MLP neurons of a small language model. Each row is named by its layer, matrix (up: input weights; down: output weights) and neuron, and shows model dimensions 96-287. Each number is 500 + 50 x the weight over its row's rms, rounded and kept within 0 to 999. Numbers have three digits each.
Before each neuron's rows, "fires after" lists the tokens most often just before its 100 highest values on Wikipedia text that the model never trained on.

fires after: "F", "-", ".", "in", "00"
L12.up904:512518484450537417579507491464531527500538510550478525482513467389548520521537552451518562559562483525541506521590485568462565548554431465547482526482490453406486497472595417551481445569506475493518500449479519490490479569526489524526521429429491506553540509438491522481452576459537453398397456522584476490431575467499374443588436500514599473505515566467495532509434541598577474524481377487530527436501486558440562506547486386514447542643584496532542433485501504406556461585551486501597467390521525661561438557519491533489470450604514563480555549490514402547492564505518488457
L12.down904:549535490603585552487501535417487504490509462494479545474405502506523440509516478506442451475573465561541539471441421447429498496438496505501367479486437468480464440529443512504490582477507512529549554532500514446555488532478518555475449471500477486495451510528503411508489462582444521523524505574497584516495471504590591500482536539519528434522426526504481505433456493421397497528556588521571413507510532494622480375591429476488556529504535528507446482490520535520544480484479408563540512538524520404467422477529430535428557456525511528447423564543568520449472435540516537542

fires after: "the ", "his ", "s ", "its ", "The "
L10.up117:441494611594470528536532578473509414531501502548465345527448502435591444516404494493485467490603464512582499465477539498456455514568490567449469468532486549445565427474484387445451496524474475457478586423552517525455490412482545534488602428592423501390492477496477555594471475450456469585485470460479508425579444455516447518448549501497514535402592529511569445471459580495565580543453541498544452460526473483476577525445449519498419531497479497524477530493523565492504419423493464475436467541470510521515577462574596492422501469527491536463470507472514534435562504497442479494
L10.down117:530471441508442495475510427448596501520394538509524458395524569470504462541450495475507484453495487512573474555482493494569404476583518492499548591484432409531407511389527481471521574450462468565469533522406520594498511466420525497464453567589480512503536494568497453512368510476507458469547580440571416542528445559477482478415468483501440426527474547444612615470410491473488416463522483512510470460487456443526468505529546517474511478544483482448594474556499550522394538520466552555515574476481489503534563431446516514463566429577566462490560480546462466586540514548543521513

fires after: "| ", ".", "o", ") "
L14.up294:576418487434482496600544532561553576501510581469525533514498420503525495588580493571404461503513443457469499483513540515375554556438572492537453444493486483489466452592509495529504486477376596495553485513419396580574451546535513478483515484460511528533533500513513535400507512551507493488484496481490445452554501507594534500493500532521522479464453488426495588459497431495519434436514421466397487495527553470447383609514538522534535614492586525629464556396480532470566501472477507525554582515607509509603487560472547369491477518490457469501462412512448535547550478559440561564
L14.down294:531494454502553528530436551574491470601547490444606518513534512521502438536506535462528465425483557523522453512503446490507546514488520452550433530500562532475535511474426500477498499563374475460564431466570518583628507527540453547477541510490516504459529498532508454530559524434579606546459434392562433612447574521422505532448521510480463462475478485530512347429450443490440483526466492607530476495515452540545467495450546503409495475518493539451426456566474475512439464559545501439434535397564483520471509503520566402520556459420485484596529553433522475440559535441496524440

fires after: "| ", "Ch", "ch", "m ", "h", "in "
L16.up673:448481503480422490450453527481548465467504547507473418431558416508618564544499472543551455484487481506424503464496553513560468521522617559604477429498456545509515539587611564503474543488463534453557511435640565509509451504403546500456506441530613620471466484478462589457479461526530466539392540512436565460446526438411613485462532501411485547516519557458563487518514487496583544454502475493449504506442379566530399485455550464475495519458548428505515527499490476473520511551533599521642460487504524588440416533570462455525428544494546507553545547513514518532453546473507508596
L16.down673:428460482484494529513566464506561595495455402387554569532472494525427466468504550417470486494455496532495499454508455518489491459575370412461611589559556413461584406534473402506536491508602567496422570456485499547456405540563486527551525437474533478439479509429500466596543506551458545536454488530609503547524466498468539431415516629537466506434500470608523465530560483505466507520536519541497413585539596367476531412473435524475502537447483609505478534412505495491465613538415522484455505463490456422453540481438491419484479460504468567440473530546485556504584458527499547443

fires after: "T", "Sh", "S", "K", "Y"
L8.up116:554535546511577524462547520465513475389493382461531411445494383497533433470509567440571566548545438567504467468564486460475450509589560550453559512543531538562531390475449433441454487452493542528436564529497457517606464485428487495483606607495546531605414499459381508523513534588522439512485569529504539466472567468498475471575496498496496470499550469459596477536426531505460511458486536525428600511503529514468493490547509464566499482511524432457469513524515499420499454457534572556462534519446522589527587579458537535458515653529580511408405598463536445457506472504548482525
L8.down116:525490483571442494531434460525508543567526576524440513436567606508578522490598414480451588437453424480474571442629546548557474638518388529528496502482458455509500438444595592462504533551454465406545496527486509472510483530537471460504431507523562431520627429411527525540509505469557451501394494469425388518603503434479450514559527393577476484452464531559561524395478418448556500476480488496532577574470497473470484512539506512482426485480583532465525480491536489468414425500472516470479508509510436467571459500560509530516558488423511429511520517558449462510525521494403545488

fires after: ") ", "- ", "con", "third "
L10.up1115:459495506445530484492377508448524514566538447389519656570563484485460505512489499516495593495505570390524487551518480503525458475538448340552418521393518529500549410557390482484539470543442442416508498512484471441508480553560411563572460381458443472547555494486566452434562476504416627541468563451478478495486517524473482497480498459555536434502493557506584578491560445405441480592606508489463490457512481532502442440492473407513436532542494573463475591476439488543593485519482554555494436450501532575494575517572478548473469515492533473453492483539555422492550516368525501482
L10.down1115:532559485520489432453542564465482475465524567499559503533485486432490543445524563518448482443435460514469562537504479556416461434490531567586490478615535590420538483568520531496508422515547503458529503479460540498504493512551478618477467486556467507701469470461516505522478464536588484514419531574439542543426473478484474498472481517357516478495416506497493479510443483509491411503567512524451461468523516507498508464515515467572539613486555484478618475533497483589535463525553512516523542538523596580544537511501579482540590462420603526486473475454439567434557482534481503513

fires after: "W", "Sh", "V", "K", "S"
L8.up65:430585644446537409590510629438532462490506541449354579463489511531565486506520547400545501513517501610469531418449479540515545477469508522488407432528523575502429531435614500540480495472423521539475431505498562534580472454402542504500576501496472405504518402520447504500540462539595513421561455448508543551572469465531555461575454458482493473491600518432511535379536459561519426481522481477548550479429533592489486545554452474438534465374450492425535462450443515519463489489538480448501527560511443473494580517569475514492398554462448550557557579402549478472498554516519515474
L8.down65:565530501566587462457486511533486530442469532504616507552556513438488539472503498577518526419509506531563511468450534488418538526486598507417533569458474448518433543637463443506585474530519569488475504518437479520408463403604489439460403446434519516482434559502503500443521539550503454532463529512485479528454431561421552518532559460499456513502520523575521458476561491359453514538433594380421442516520514460515608528510417553524424542497487490491536546490472529420463420469493597515485439449482539544565494538508540484534494457496453530488553610526484546557485527502467484439

fires after: ".", "–", "-", "é", "| ", "Swing "
L12.up816:484481543455508482542448490534534496495550491582526531463543494492573426488570497425481507610493465413486575543577543489503397498563525454504559547561509477427478400581495425494558546502449548571440561521424400450501484460557528529554472465565487510530522534521525471541570447435488519476407480552403527465511478433521575383516470528554496548519476465494487570509426546469495530431479518544508501446475432470485576540500532496488542393611524472518491459438577505562403522512507494528492584483529591490525521579487466540572376440449396542461523472429508571490514506494568484558
L12.down816:568462501503486465472476519453534452499584535522494482526522488517610452511500496426458454502539449549443585456505530514471585424545541542461491484510533518538522561611545491563489456453443461486570478537481456523516482474509539580446530469453442493459511466401451492469486487426465575482434448484503473527437520395426484410580600533542569509626464483595386453540509476480539438497539426394540487553441504485567483518479511508514633477576612478448378468474500560488469447468482490455505516459466593495420447580448570557489514458459531523551361575442486461585593508442463544579

fires after: ") ", "is ", "- ", "5", "("
L8.up1041:494505485530529490490514461496526528572453547453538546435471442478580474584533457516479517452529541488492497446443471553449521485480425471525552450453506456612559536620504517436532525579471335389451500427482453446480516550499525474561511492611483503552478518501578458516443442520475505426521513551521511461474507545493536489440542475515607486443524486516528582491420388453445402524531523498529455554521436463549432431533584511550542521476485473529506546491503458493525458425463550522583480540531470475510649532580474571476530513393544431501511381474551487460566428524587585583
L8.down1041:502570487487400503480571564476462448559461456514543507557625483539496442468463540478462518504508423504496509430607534547487475432516493496534473534490451568397615436522459434545444518548526362477572556525478516629635564563590546511530485446425420459513480448474562594483570565470560576498512519471484447523550480555501417527496472557494442531570490469480472523440458432511496470524544521591468467497451544448463518541465465509530515480448483462518490590473586496518475505422389519468462506450548375540523472512541570514429431564518521433533550544448534431448464412534556457396

fires after: "the ", "The ", "Tr"
L10.up306:546550579536518419484535556506531448525538582424520475595468474587578611589497558544483493466593429452475455522500523488493511540562534403399532543535500472469498471430558488468470498620557473453588546582483480548523577492455537589598593509630440461484477545573428502562494547495519520462485485472442590489584454571569465483482509525575525523467559443521558516554520463412525374488446497549456461400565500402472470522514430449551427396524492503540494428482461488581616484468558522470454438506457556520455492561543522406500497537523493535532510455481559514446542446489482562485
L10.down306:542476449502497516498471483496622437532371343504533541447507554563495466523495486519502503529483507604551581465447464566444425481443559511505508473507543554457469553491475492452432469486599527520543552562494537454533482573457468552447433511576611543481466397473505590486446532551422503544498487465529477453528485358498520505498550593469502523515411564485498533535386548552561523474455489521539590368444442442436556440434521494470532436496465531486551455417446482494475614474532486528456574477497472540557541490550520555459632442549488539508483547463496529488459431463480471590

fires after: ".", "a ", "==", "Ch"
L12.up514:471473434563463525414545467547455454470521491455373505525459469528511544442516542479568374521424477535530613511488541483479522531437431427511504475460487526596392538446618460480507478530424475538553489485493517405588479408479488432448567394487497526489472531546530492529406533462476587534561477562543455513595513477504563423465530488466569566462503511484488524488512492473492465432533445540491533359543469558507525434535518541441544547444579578481460543532543406530568513549471529568515515455468523499409478393573606423561378538478546529392587639442462431448478474484406493502
L12.down514:559562529435527533553440480478503543581467494496567457405573515530475464464541451656454502493528456532504389529485508532510509489487501563493466532481510506486477539515500649504509607539507564478469459474442470567527479528468569422535411572479554432589555492427500432427526486467437558516534553426447516510487495402522455526526493467468448513568466526543604505590483422529548467523518487502540462621554515516530518618483473576506447460499386549470576500475453538401409479367458546571485514549473516514485413589450459532586523499566551449491435498468485525520538424504502485437

fires after: "K", "H", "J", "G", "D", "Sh"
L7.up600:472468505576517571434558446382579580468482483490427417488468433559587564504498494407488570474547464533428518430415471519524603554500487501545474550517551498464476508547523479517550494444549471506488480574514580459558523458465510408404477542507495459521476501488434540458399490537541505493488344614428548531556497512500441480521483509484479533517552439511406498489534556499555485490530503502528592453426536502488459512595465563481513538471404508530531537511439489496546510518431614570511502523495497576462438552500504471581517597527463429396512586560527499527585500592518436480
L7.down600:536418560524527517445419438422512421478519528518464476420512475496549527546439362495542599442510467531577429562490464493439550463528517510477432485483488537567530418561534468524384496532454469454485447417495502534484455450471501513490561497460563514561504472525612525436499399470579493489475414452407457566409486437478465554448506461442546576539460557455495488516454503452503473567554520436427480504532532471560527536547612509581555477484406556434458462523420480565449578567509555474490559477480412494530428527422533454407535500534476532421500541599455536465603552537508476503

fires after: "| ", ".", "a ", "- ", "8 ", "4 "
L14.up570:461439482477439478538522512461410491556465494531592450500484465491490592480437454520497442523498597492514612613559481511521394561395445442517536430462481537438504515585539536470580449541490465455609497473522525449562545470456494425503443504464408515438515548439528496429411610589467490443443551485526501508459487458496463513455439526496503535487548582530516536444493575577560489502508594486506449409472486510505412430506478524422508489493487478490512525455400563554560549524446505467459461461553444554557527483536514481558498563473595460445586469543553562448465559605479594485
L14.down570:508443421546500554526467509440484543460562484524481425539486510539478476457458508449526577379504549584462555549513500494515487479502597538598453496490506453556523578498507523506477479527417504460557481557567558491453549548568484511452526614515587487467421474522470465536539500480563584439650514507525448615508455454526383485499576462478533501504541558470569464519466506522543551528437522479512451484453499578534502542457497514515454526411503537547451443515466432368437549496436527476513399490468530509520356527459466433419437416554526639512495593508528537484545575519546515501

fires after: "| ", "O", "in ", "g", ": "
L16.up163:448457511506545550584509493481547532479489434484432470463526515544437491449480513613576426426478595552484525548456541442510514541432470436539498448445558467466464549430541368547486574444489564458499481444412555502487520482577432492495534492539468542536544370509455618410504493534417507573498455428593526433494592520562503460435483546586454529503427396426567516588479480583482512532503501426458538422574502486525442469528491471470469456502460491487503588521487501572510526540492561546493499466458532607472426531513486496568626577561447489543509543435558443513445568520543562550
L16.down163:532401431562518510467511481497511529497517526491550539567487521522464481532534398397456449515508482505590484447517477461414482512452484534455611549460518535511498469604471551522476554566534631541531519571550493459464521604392515439511482490458549478528438608498412479466503554403503494483431468543415517513489488522497464355499500522451467572482468525609409532535457543484581511542456407572439509456467573528490452488475455521553512488563488495400416535523508510492391551583466427570467511507481581483449451501479452582512520445454604535515551502461549443423373466547523463378

fires after: "K", "H", "W", "E", "J"
L7.up1252:466575538541449537582441484487452464454501506559467524515502480503515516446439476519535482458547481514453519481490498498498542467453460541475440466421517482566553563503616517585494528425442565569493444505541535460595580512508548557449539478520486578497473402480492521569435452535521508457453457547470488560534478491516547489521461361526444587518701477493464522444494518439580514509527489506491541510485467541538449558552518608549507601450524587497407545416465519420537493562620535507550525522426584530535570476498526493516497561450458426485468510445517464467531397535480513389
L7.down1252:523531486468487444507469485568500463541550469503486499470509512560565454550517505406559505490522473497563526473560534545446532500480414471472514478533396452456385445481433538424481469512492409577497489565441502582600490541482526453468500540580546363515527594501457513477561496500554523596591456528522613484522601532419500466553543514474404531473461556464436492523476474511536523560438481430447437481504482488483511477533574380482499475553477492515481513450583422554481540436422549437444478584561462454524551535520469468404508456476530468451529554437501490515575557487510530532